{"num_hidden_layers": 8, "hidden_size": 256, "num_attention_heads": 4, "num_key_value_heads": 2, "head_dim": 64, "intermediate_size": 1024, "vocab_size": 4096, "hidden_act": "gelu", "norm": "layernorm", "norm_place": "pre", "norm_eps": 1e-05, "positions": "learned", "qk_norm": false, "attn_scale": 0.125, "bias": "none", "tie_word_embeddings": true, "parallel_block": false, "init": "normal", "init_std_qkv": 0.0251, "init_std_o": 0.0251, "init_std_up": 0.0251, "init_std_down": 0.0251, "optimizer": "adamw", "learning_rate": 0.00142, "lr_mult_up": 1.06, "beta1": 0.9, "beta2": 0.99, "lr_head": 0.00582, "max_grad_norm": 0.5, "warmup_steps": 417, "schedule": "wsd", "decay_fraction": 0.288, "decay_shape": "linear", "final_lr_fraction": 0.0, "batch_tokens": 32768, "max_seq_len": 128, "doc_mask": true, "train_tokens": 291900000, "max_steps": 8909, "dataset": "wikipedia_en"}
MLP neurons of a small language model. Each row is named by its layer, matrix (up: input weights; down: output weights) and neuron, and shows model dimensions 0-127. Each number is 500 + 50 x the weight over its row's rms, rounded and kept within 0 to 999. Numbers have three digits each.
After each neuron's rows is what it responds to, as a language model described it from the Wikipedia text at the highest values.

L3.up844:537486390537472499478456478501451462517415464479411490472452535472545418438503536428465504414442492475506534501572503494490560499464577528513558450494474469483460526571496408410514481571522452514619541442534528621511519501512483579482541396538579550553568635420453471527381481554601585485506488441529471540588513498468518421546499559486491526538482491432463560410388430503503492532484
L3.down844:497583571482486553425531506571526512537498502569525593465435479485513529531536429554426482537582449576550578523459481499532448452472401463462459567517507527477488524499477608539554456495485581412448512556452488412510535500493501444532470551458437422480480465498521478512584523472382531538615448501397596418487479532484550587482530431539417462437489511593582421516548559593503590519409
Word completions and linking of. Fires mostly on "of" or "in" after a head noun (part of, son of), and on word-final pieces completing nouns (b-ound-ary, gen-eration, affili-ation).

L2.up832:545627556544509526513563568594596511438467569599463564507471458571534473552552478441595449434530486437495554490569500488533584518534516524479439530430538512592539442453447530466514501530467515483450481376460415482456462547555540434468572608488540497411494505428495510456493537528596458509486544456469489428570466475484497435482519491468501605448497392473521503549443495491474567562462
L2.down832:496514541441481500504441471510563580417561485423480453477477490566530566429574454518447510464488506561437518460464508420469652447544511496518432520478515557460593437516433569464530463486520441514479478545509553551486456486474410583475399549559475565526484474480606477439497514543515551484490408557504467488526582509529564507438487502472538583491488466427508491398525483474479507466590
Final digits in numbers. Trailing digit token (mostly 1, 2 or 3) right after another digit in table cells, scores, chemical formulas and codes, e.g. 13'2', C14H'1'8.

L2.up272:546486500525392535458537531509550557446669454566537562510454498525590407503490436524464501451494500412470533498556437553496398486500450527505453519457541426477447510548502451482478494593468529468544560426489552569595452493556520581457490453482412520465545536535497495487523490534476567493463499536400480481468485496530538552465488558574446528463527517572504469457420457515552472515508
L2.down272:540443540518482528539525555551498523544525460612542507480473529467543519544532428505529563526538570493525450456495536512503500610528462577518439512506506451472524421622540504508530420441414412556396457465499492524514524529516539473539422503577498525435460525436472522582493440533440436492418417486471498533544519491509484497573471487490510480504490495504477536382477555509552510596566
Completing word pieces. Final piece that completes a word or fixed name, often in infobox and civic text, such as R-oute, public-ation, Supreme Court, World War.

L2.up96:513500459548556435456571515595574489508541531501544510375485537484498354430478540414493460516454545526446556520522551443535612560543496479482469565511446563528600460530424544430560563484503559499536533391412511496560433476548529472540442551474606517481507404460458560581526549420449455524475461498491478502568475539407440370464510543551444595436545528442454585520496505516417570444502
L2.down96:551518506455398489487515488475511493446463517578534513485486469584435519464462599439564574431473563549574529442473550568448498548534478484514483434480493526433613559484447525485489484546420479497481454532549521529541564460518418491406481528576536527552426541474514459515467545421520507503540494595549568408493530559456515605485505515517501439595526372542592452587711480543453501506476
Digits and dashes in numbers. Fires on the last digit of years and on en dashes in number ranges, such as 1965–2025 and 2018–2019, in infoboxes and tables, plus unit pieces after numbers (/sq mi, cm, cu ft).

L3.up973:433499522505444472522582418634502580488373510587445578482521520624529517474492480468428503527502498482439546405358537448478504550506493470524504499493546489541604454524454455389470443548432536451539470428433435440474443508474461463490484456478566518454379457476504583608434540548565515494530497547483578470570486461535445444483422543535482555459577439457517521378503508564488454487511
L3.down973:510451417493540469510487599457517520483488424504576460532391424496473457478499529452417553514515522513466522500511471552519462448543524453526470500519410485501470462444479477479510563413529425569475509558468575483503602533544488467516545412529568480551518582616429466469593551465538541525506577491588527457461549556468507428489468458608573476525433445570392481620527457476461543559522
Piece after initial letter. The word piece right after a lone capital or lowercase m/M or K starting a word, like M-umb-ai, K-ev-in, and the / in m/s; also digits in stats tables.

L3.up694:539429453426528518456462430549600520459473506540528526502435495549435518432426485428453510544470548522546557461509533453543492499512569547464467465588444423548524514437507421497529493471461570503493469459524515500539481485423468481551551472422552488437539595430527423614591514416545555546490570519575554462434602546432488490455516529390495387466530557554534479468420520535518484455508
L3.down694:488537468540484541478497525434496518520466573421530522434452570409524417479505497494500522506431479477469648526540573479504591427552362583513485564515526505463571460494527435550477469593464486478596480443470541538629537533450462529449542593529433576518437523549575554468558524543548546447475410471580541397456521496547477435549446420526434475419481522564509398478466476469504492485472
Boilerplate heading and label words. Word pieces inside stock Wikipedia section headings, table-row labels and infobox keys, e.g. Medalists, Turnout, Species of snake.

L2.up232:541523506480530495423498447399531555493497551491492536430443485537510480486536470424440381552505451516460548515610507491479457457509558451497550383484561533600605468440467473466570376486520591511480502439500546526518486524470382527542447466460529504485429459471544490490541511490422418462480527513529526528491459585458446473521449589530567486520583524651474481593456387517396513441492
L2.down232:468506516433517550541532464466472533541574516496444492408576436514415444497464449415495457527485532493461625578484463510623484501514421536516450441508566507515627513620472505481500459379558566467445526506462558561423343549438487476514582574447535524432521469442509493447453523477386431492553522497472539517418425453443521414556506550462518559459421534593505450544395519513521563498498
Tokens after statistics. The token right after a percentage or number in census, demographic and data-table text, such as had after 31.0%, His after races, a table | cell divider.

L2.up882:460524529504450471448575481510395488522508453448558523530466503418534423561429475474460532401503559435506533547554449532427433454424528490402562425574551478511489587598479387490503431455631550504496489454529470500481509462519504528510517439464484496539530476508559530407490509484556598485507447540530503511450534471521530526511549611499533482512405462600524483470459479420475579461539
L2.down882:500520489455526513453442598556593511571520556533530443447404490538576537454486428453532555430527414339558496419493584485507482627486421532500489514468472509450534466494483596536514567523481520447522406577456440452434488485526537456566582551556566439467552572537473521517472450532494578460461443490425471559456569530594456503446539624460477433524494485505504597510511552507482523538536
Kinship "of" and names. Mostly "of" after son or brother in biographies (son of, brother of), plus married to, months after "in", and nouns like album and film.

L5.up391:492524479442465513431448414502521544433430376528549575420434531553429587509519488470507442538477508535522563521461468364475499383460519437439512485614444517482502506498500433510544544455580470454424597434524522533506468520474493384600538509456499532472469432465542567516578515472504586589587548453434540474517499608455464461467450503422463492472582512545522541423458490477508458513475
L5.down391:481422535509497569546460481549608526489507524415522488490470546543520435447506461540323557493492532523444636570484483533543488495441478491484491473541571525456528471477514538538522558479456479528552606480537511497434541540475481449386490520530512519526396511578469495528533419554486475483600461397531513556512485557465527426545475463527475544539515460540474557443351540493510555476583
Infobox section-heading words. Word pieces inside short section headings that open a line after a blank line in Wikipedia infoboxes, e.g. Technical details, Overview, Personal information; weaker on split words like comp-osing.

L2.up154:428577504564545488440635403596528448550554555594537546502497469567467480552441545518415564498479482510466568513462469464484431523491478529441561493526523511447489588480415503401508549578548640483469536431472505498516441583545503430502543499574541449431458565451451509499404540451437505479588535433485499493476578464580544462376462455455454479561520473437472548428551502484462551428467
L2.down154:490530495525452543416584427487587454482584539562551466447597524537483563586520474533419608498527477574455533478471449460494525539470453488521483538579473568389462586423469464449461555538405547553486505465470468493570461547548551407501517456537463501430455569488529513548457487564482514537520477440477484546515548559515464487448521442413494471560525548506483500475534551437447542475532
Word-initial capital B fragment. First-piece tokens of capitalized words split into subwords, mostly " B" (B-ryan, B-elfast, B-etis), also " E" (E-astern) and " Con", often names in sports tables.

L5.up1017:557509600479511432503577513536521490439448530523494518465468400464526510551451497460497402504523403513547544494482598487494495579513553512500517520509536504495527542452516561430514471479490677550521488483486557456518443422500500502574511485471465508544514499496526513582492534464473469489476498514558429394478525504505455413461462558503527543453590507576500535488540465459412558499606
L5.down1017:528528504488590506393507604537621543529470587495585503527538454537393495463510528509526485503492486505495472453555521484492636531544489506363500438501492413512514402455476455507453520531589452497481414563465523527505521550434553518553461487521540550516511533550456479584507529490438422525447401425498567521517458549410489552529481489542637551450551481533448458595529509500448426476471
Unit and number endings. Word pieces completing a number or unit right after digits, such as the r in rpm, m in 35.26m, the final digit of .300, and lb, minutes; also mid-word fragments like mam(mals), tem(p)les.

L2.up641:479498474456481497551566500556500474517548476525539446489454494508413540524376511491558477408430499477393541443569466450405495573396513537518474540510486489464532467442452523491423461451441557457477506486479520470426444584556459469571507575452521448560516456452538533483537488442474494385510523541548556469455557543474493434468617500399481440562470469460521484451510539526602520456425
L2.down641:458521385508538569550462556504533479491469516412471583482606527452577433610493517500524483631462448504493526463433477441476522557503490596475520383464498478457508489503551629535461472526507524498516545430494487399482461500491489441557546454466559489491456560456484446497537532568515496557529430476577550500501529516513488486517521480455519509549435468472491540467511430411567442553504
Mid-word consonant fragments. Single-letter word pieces, mostly "s", split out inside names or rare words just after the first letters, as in T-s-itsipas, Gr-s-chebina, Cs-b.

L5.up188:588519597473543566538562548429495487561447470527467513495509526540520508431515558495492547492437505426506532468505458540491453546484441479537419495496448343447501588467496503474566476570459527433549610439422490441474435518523491535529482558424488518474437532431519463537659561464568551430522429517555575465457491564567484415519542514516466535492527534480502464456480455407534503505559
L5.down188:602502477499554556517443506499434419548454509502531485513508477548465503482488602596441499449514575449522449371500488586436495495616549600577450461474451428402512545466466474514480542545519491497517537511486476462494492476525546480493479444411426570492585457452546497518474556485458392420414541443455409495488458646522618476549518428484537433509526532418529455559474526514415494473548
Word-start fragment pieces. Short two-letter pieces opening a longer word the tokenizer splits, such as co in coastline and coalition, re in repeat and reverse, Le, de, se, plus some mid-word pieces of rare names like Laken-he-ath.

L5.up929:560572397559600499430532574487547497401408445463498565394466471494497466431415442483477522481524424499395553464510524532514510584510463442508504459540540470518532457473580504451598448395605571562493466473568512542570456547557444555511504425425475512516548534423556513486474517526473547490475470532575432523471488419547506442431471437519497420462511481560471425527418431447451505510464
L5.down929:610402491548458542460445533497487515509561526443511519496409428486511573536496546529532590513491493580527563489466520483460566498535535448547395562476550566458604506507532512530480415517454507458511349441372428456515487565513515456523443521571506576454507535551518395480536539441493420494495483440471594537567451436473476499444478543459474529565469566457519458499466503576564456512369
Units after numbers. Unit symbols or words right after a number in measurements (g, km², per cent, sq mi, feet), plus second pieces of split words (qu-est-ions, ex-cept, w-ag-ons).

L3.up63:487453527409548590534499478444585452488424529475487448414502474530480564461474429464477569512448470380423538474479495474498509536457512493599531569494536518578577498502453509457470484512485567441512498485448482409519458595537469541455485437445538508551393481474453488539498497540496515480491436536488552372438531497476601406462522497542506562480495526466555532479511350612506538454498
L3.down63:397504501502517527436456462486526506519467477568512517505498425503439500470529445525480544463461507479464567503498534495504503555409453384598453557464465493499535519427459554460504483480544460542459456494472574410500461444460424563486514618534401521505475521493510506570470532588529538532510586533633587456601446529497395511473503473484484481544464434511442577581503570464489528457508
Mid-word fragments after S/K. Word-piece fragments inside rare names and words, usually right after an initial S, s or K, as in Ts|ou, MacK|en|zie, Cs|a. Also fires on table-cell pipes after a header or name.

L5.up413:479413492509512465492460450515446462486553503596560489447420491448472389486415560492450525539462482472475517488487544563594519495487564488442519555533555473554550557483424440352543518546509511434539538538524489429511470532569529539506573454467549533518482496531520468486465432507510594420512497477520557447584446508488505501617511520498507476503533430510543506456460531492563505545526
L5.down413:566492468481540490544429545430481581522536549508408480561425526575533546420530454489543514506612532550540471566460461454475507589572526486437472540487529670577505492494520459588503495540431453625492528531549554559512596445536434598532452569566430475499607538487473406507432423494461486549508470564502585622429482408563536454407494541499551471502502424426382492509502534483552438520502
Prepositions and split word pieces. Prepositions like of, in and throughout after a quantity or noun (all of whom, most of those, wickets in match), plus middle pieces of split words after t or B (t-un-es, t-ub-es, B-as-in).

L5.up392:510486503508415501501555537496576416461559483454502462494464491535443504539448580510391449440599508459520539589471459420523479329450531544500545517634407467507539462549506418530535490482563523508568511547482434520454473536593468550437619470475593442550419480475486504462514534503557591529528570472567480508507506521444450515477516578430464475598468401492559464495466368560476444514505
L5.down392:413499502404541465482550555575533482512433482661504467489383498443416622600539575515527534570460515484457532489435572472557464434528573498556488543513514584482489516502434450523522450448436534521509518485485455473528617459507546540507519505557402505512407470455468456548606580518462547486588495454485462433546540604561415486440416520443483462546577461529489510511369478436477444567493
Clause-opening subject words. Words starting a new clause just before its verb: relative pronouns (who, which, that, where, often after a comma), subject pronouns (he, they, it), and split pieces like Wh+ich or The+re.

L2.up755:514557405516505514564533511462513432489523562470539412476417506581466491501482544512498473527527440481482528577594569451539459479445413463469448393542554445536483572495488534466580480485502479470537573466489426473559496448453426478491490483530586463598498619450489409483446549472517415463574483473440546574507520479457571502493493447562471605493516470493487495632509446502392556593484
L2.down755:452553550533491385482495522477441463455488541530453453554425536460406433482596403462504540474493535498413508549534499455499551471480531526407615657527514471467488471394512463507475537491511432473505470494536487447490583584527453518418490477562497494482484461506496494522567433497620516465498541455482519465477517492488501574444453431498460521544512417624499468515575527437566494519602
Word-final suffix pieces. Final word pieces that complete a word split into several tokens in running prose, such as -ing, -ed, -ious, -ate, -ant (conver|ted, ambit|ious, immigr|ant).

L2.up355:480540541559437471492600537631584473513530541541540521455475506624415557487456494427548418502480410471492541445449535489568477546483486591515452488610540493471546537482456460433535452423495519477457442468408488532445470613540466552461446459502429453458490408422493513517504500508530417485477569585475484485557463453460554535413542591530455458580542540413464511523413445563475480465461
L2.down355:488511545522420565497489454521530518569488468574516585485479498564396427485581482431461467480498568535564433533500540523536567487478580485483558475507488577467499485603561561550475510581522505530545444464538363455556535431486496557591456545526488575464518498580411486492539444536566526501485486478490544428456469597528408441456534436467492514474514463577456510497540418490621461624520
Clause-opening subject words. Pronouns and function words that open a new sentence or clause after a period or comma, such as He, There, They, which, where, usually followed by was or is.

L5.up977:437476566478452431483495503481500506451616429521466553482496408564488526562448502459490532510478491458448532442556382406516508511513420445495503511522402449507509504466449450408490399414395474447471464497479513540404464527600541498543512517478537555548437499498491446560549466538465452506460553454473501497506575475483518539513590537455504433476584499450506508536439553535540497559407
L5.down977:483515515464481482469510532422487590597450494502401451582610543499535568571520468579537530490486495497518574444480459538583550482438463406430467428431438501486539548445530510418495613459477465543542522439558524596496460453496498446470667464493371493620483480430487436459536437530486345520527504532512473461463456559530517478513525473482530470457563468500491587483446429460469576474560
H-digraph word starts. Opening pieces of words, mostly names, ending in an h-digraph (Ch, Sh, Ph, Zh, Gh), as in Changting, Shankill, Phang Nga; often in tables and lists.

L3.up291:470544449428550477523522364542509462524465528585566527509551405592427548569400526473458545491526408527532510482469503529457520595424510550437569527501519498473540476496445536490467428487475578472529543493617490496579431588463441542543439440553574457566469487468475476596491516506498470450556520529480506449529470468540541386490552441493482470547537549450537604486485531531480557504506
L3.down291:545523616546485477499516507429535521431525527499568489476683529450521476500471463403400530531471477507526105486502483437463447502458576490513444529547503534480446473416488493489497499504526535537474451438453506535479529451487543513534492519464533508454545494582487454516494521496493503527503499427434500513554535480526502531522471525549507545501540507459521574473497485495506414511515
Split-name letter fragments. Single-letter or short word pieces that begin or sit inside rare split names and abbreviations, mainly word-initial B or M (Bournemouth, Mbarara), inner Sch-m-idt pieces, and unit letters like Mb, m/s.

L3.up82:577513432463512535554546503519476413535448529570543525519535502508504462464506508488472545466539466464571538514399554483486417591497539511535496483561441510442584463553446545490503486592580598458476441459462473443522444522456506501479423429469432481451388449429481448534498569501571588506519580457500409513442533478532440443422495529519336552575540481457447488478544498515542501449511
L3.down82:443547553544468443447461562486490452590578437557445528460512543436558528525462499581359449519472546501494394564487529595395492488561430461487514485516433551560590499482531369597560474475496497496545548463546510510480598482527609630518481451518540547534527540526460387554460389559433432486515518479560490507510452452525463470528517456531496487439466491532480519540474531507484528558533
Clause-opening subject pronouns. Subject pronouns opening a new clause after a period or comma, mostly He/he, It, There; also early sub-word pieces of proper names (Hoss, Espinàs, Hillebrand).

L3.up501:521562538499478481443540446398543556440529550500412507464398486487493435465505506443535437466493476476510528510537540492393460455472481472469495475488473518460488657567540510493652518484503471457649461460497507581530515460526488413473513403534554505447583600522518504490457556469518489497490537420583531555615502546523537540508557512594453461490513429516591445501515492468469473513540
L3.down501:549493481505503525544485612474532443500490482460493472573427502489494456482467557407498512403574604508483551510487441533529537573474566492519524564575562505500499484387549509543468500510501430507494496492566441427482634528442590508515566532458509574560532459471443440564556455500469550547548460451397560451477457383457546558539440387445552516522557500427466553507470511558532468505493
Word-final suffix pieces. Inflectional or derivational suffix tokens that finish a word split into pieces, mostly -ed past participles: imprison-ed, concern-ed, absolut-ely, insight-ful.

L3.up265:553454548552520500461568558501499518403490478526528575445490362480438453426495515455415440488496518466478542563524596482520487446504457557559514493512523455513558451479543478397526409414483550520435456471383476577526478484479436549476545455497479491511447521490551538519551565501560457477522506390314620411500480502568452421529494621483378493461483433486518488560556522483538535557447
L3.down265:413471531448508491545521507443487536559544493559521448486541484504610408519467395511526550442426535558429487551466499562474543477500509584404491490523400485398534565507489561514503476567408515463551496430576578459473547571547500509573415563467507488495500472478472435480574436614433503487443434514533501459507475489444475480468436511499478499517471426605432481542486441592514563571428
Subject pronouns and numerals. Third-person subject pronouns (he, she, they) starting a clause after a period or that/where/when, plus digits and blank cells in tables.

L5.up111:475481477490436460619490504563581572463520529496555554467436476562421420381523479466374457416408443536466533531572566446428506505454484565442452397459479424481395611465511442397483549540504594471543438441479452459445492490543526532500456421517589493535549507524423516511567472514549483448478365547498490498554528483478578516422569507489532443515505483450515562497544521460448513533449
L5.down111:545426487540449563517615403573498454470471461504513475544465545449446489509572420532574599500549519434489480531558534485512449544472510527465522449579502478500438550479498523538573448443524452493413509493476441489556592490456536482522506575525595473570490389479524504517436382456526414454551488524484560486494449526575487427577501501507519438499498510469459497581569521445455523443442
Digits in clock times. Digits after a colon in times and durations, such as track lengths (4:06), UTC offsets (+02:00) and 3:30 p.m.; also middle word pieces like orbit-als, port-al, samp-les.

L3.up54:490426430609520474500561473432517467490454528611542484453544506487549399489493573483525512513471484471500509468505515514557502426499530559546483470421555587449527515483361501472502471576476503447590528442502466517539460532542586510417513508487481498571490504530448475441471411504512485481442551529543535507498411590441594452602635455462458572528557425363521507557593515576524401584450
L3.down54:382451519494514495416425470608491430526553502565630521506522546509499511457543457612510531446475537543469615617460502557545518478474518500554450468421522485488467536438502429467410581487529507512508457491469486522535460482424448596449482630490440547480479554469437569485497464562535415469446463535532600460496470522520488526488482420543576518396497501480446510616467547480545451509469
Mid-token continuations. Word pieces and digits continuing a split word or number, e.g. digits after "+0." or "0" in tables, and "ra", "anda", "an" after "ag".

L2.up945:461519578464518455489533429454474523555592462534492569464465426496500527477602530470520530556456465502463549551459479491601491474486443606406498516501493489489464507529526395461538522375506608509480421522524445445438452526546463480556468509441423467463577551459563486593440480400393547544601532475495540562512486378413480512441488490552373485472459429592464478474519535530567539521496
L2.down945:491444554508516450437554454514447631517532531434422514468538362607517460490557546462493508515507428413474553479493482522598529536480434561468481569426425434545476476556497495460451484454453455525460439407479613514478429568482563408477464384493476481502422536502588485500432600508510461553539419475461503595571506558502599496470534453455452538470575496555508446526444471557494500535572
Mid-word proper-name fragments. Word-piece tokens inside capitalized names, mostly sports club names such as R-ang-ers and Athlet-ic(s), plus places like Ser-b-ia and B-eng-aluru.

L2.up65:519525449353533599443563530549511536475512532490449431472505549459553514518478584480464518451477515437488538499421517433495545484455442438506547474508468577502563573461403488511570548601516514470465438411468475518559431480694494555581503458577566486426480494436446561478577420452425509495472438461474524499472539430511517441527463608542459525396544474417464573459511459602392548498536
L2.down65:510558565540481477440475395441510323490429497543451502546432574518389563505518461546515527478559492537426542456503455539482524490456328510414529438521549566467541428524482440447530502553496426498586498459480586531496565531520570512599513470481548478588589451470418508505408468512432548488568513512483597505500532505475580493494440480526454532453579570476530445596467567569448435461513
Name pieces in lists. Mid-word pieces of non-English names in tables, lists and infoboxes (Battik-h, Shivaji-raj-e, Pr-asad), plus infobox field words like general, school, per day.

L2.up174:594451489543401532472489528533611447483502476585528473444450492548450519430409551457430421468545499485527551536558400468516451506406559402454510550617475448540547485485480417407517467530536462498474556424483505550488497543446501457489519453430444494441497492414560467513529445487518510473536495544483567494492515505469520424486606597535504416538524605623467471498446480480519529426504
L2.down174:590465473539590463585460457440481576521459470550474483515467466547504546477498562541427475416490506550511571455531506488528542443439601506478598508412501535441495601434473533372536460512485568610498505563476520480510448566462517539474501463460424526560478457543485564445417535461529539605620475477483481461516459421472515478526563534506484492469443505424438527517490466403406512448491
Formulaic label and time nouns. Head nouns finishing set phrases in infoboxes, headings and time expressions, e.g. 25 years ago, Species:, a year later, Early life.

L2.up895:462498472469618575514592463501546512424582563468406511529512482538459450495388501496417465535447443520573548500502527381537522506431444516527421485604459420517494514455547529496566464540539493509579543511500462435425465548436475476557594474474554413456464547420492493510503519466479486542544538431540550480484572427629485535529537467459389449634531454425569487442478497482567523542482
L2.down895:482440548477512453522556412502436524459471619487479444517491445565537538479497498504542434479508509462523458528400566559540543454511521539476414560563330589502475463497544521573468469561465438533565544440504444557540442508472533499480519524469526455509500512474363515471485573611504482448508415420575470505551511485486559568486501509476430432462502519529499501590490519473464607551451
Biography subject pronouns. Mostly he, He and She opening a clause in biographical career text, e.g. "Two seasons later, he led"; also scattered word pieces inside tables and lists.

L5.up559:567505482496465534502433521420562431528457568496470519487330462524543368391512560503455569481446496530489512568488548439519451475499489492430505502548490502415474545465453506478477454614503482442534468482410495626575523466506519453495419527472557520490483525476527463542547489489575625526545569455543510496499499500557591531416504494469539488512509540557540524503508510574514446518440
L5.down559:572427545468517496490508545540501532457432474516510559400419451552518513449526482437509481518531480544513210538506525463458584522495498563503488551568507553519552421500480478503524521452463512535517500495541504478480873488460462497509506524491510527449491466493500444551526476491508502579503561452549500492568533524479536570468469416574521477451471560526481475489465572557525466540552
Adjective and participle suffixes. Final suffix piece of adjectives and past participles, mostly before a noun they modify, as in peer-review-ed, clin-ical, relig-ious, plus whole words like former, known.

L3.up587:530459505506525583516500451487506581527477466492439510464482488428489532455539482418422439474518406507485553608523495537498543521453547562521454522513521504560532567600540465433566410461560620554526480509455460474547447478480363440475516484545498503544473513495520547489466543524481449464458513462502457492478458490414511427521491422505485483521602517479489472545462473623487498572494
L3.down587:579486446392394542581510562514500570471522531416522584532530431631427490491426480552557549512533529466578533517485497458543550523476521536528542484492469484434522497463488525489495514596469487515533399367499485470570423446483478505454468505534489474391529464468538453511433476600538518468515469504454509483450415543535439373500532534534535477577422530441427424477480466513518453572458
Predictable word and table continuations. Middle pieces of split words (sip-h-on, b-atted, saxoph-one, rp-m) and formulaic filler in stats tables and census text (100.0-0, row-end line breaks, of the).

L3.up173:562573489451535478555475531538503615496493541506508522463515472528539477550506580474454550497541443497400527502521497572554494497538573481541505463521579546431560418516439529487499516488445435435418559485492467498514475575623521436419480419406558537492458458492413449481463486509420475385572488438466437535490484420452505433467516497491461532433572449540555494550487538541448465443520
L3.down173:459545535484538495450407461552511505480568506560599510506408434505461465517488444502518571348473515511514619498533518553496472462537432464460499535487470423525497435577527486446529501467583461564489506469467557481516523458447506433460502580525478534438502578532446551510508548546533453483543456487501538456496481514508559484523406462546538505455419420577450533612497560452596475475484
Word-completing pieces in tables. Final or inner pieces of a split word or number inside wiki tables and lists, such as Sc|ore in header rows, decimals like 100.0|0, and name pieces like Mo|ore.

L3.up135:565529490550523476397570557523514542419595495472482523498446508545546481431516481455456520458501495450493531457456481503483472480474474464460509527454414441500459528495512493475610453410527437434527482431410561603468486510475436594570557548572479443440594540523427514534542552496476592463501511423465514567478465460398582532492524594518492533495497489501506455415488550534543519503472
L3.down135:590408545531569518491463399468503496517396530542552513492539563497577507480514499473572439546484499492493397389572490485509493569599486459472522467517498466565434409460483490476413487557506468502427590477539547533583475604434569531493461397572459452488556483573559474441566537517482471521480475479504532554518472388411554475558437545432440527467439507487489432551513507493490509551512
Predictable word-start fragments. Opening pieces of split words or set phrases whose ending is nearly certain, especially co in co-producer and cooperate, and Top, World, ip.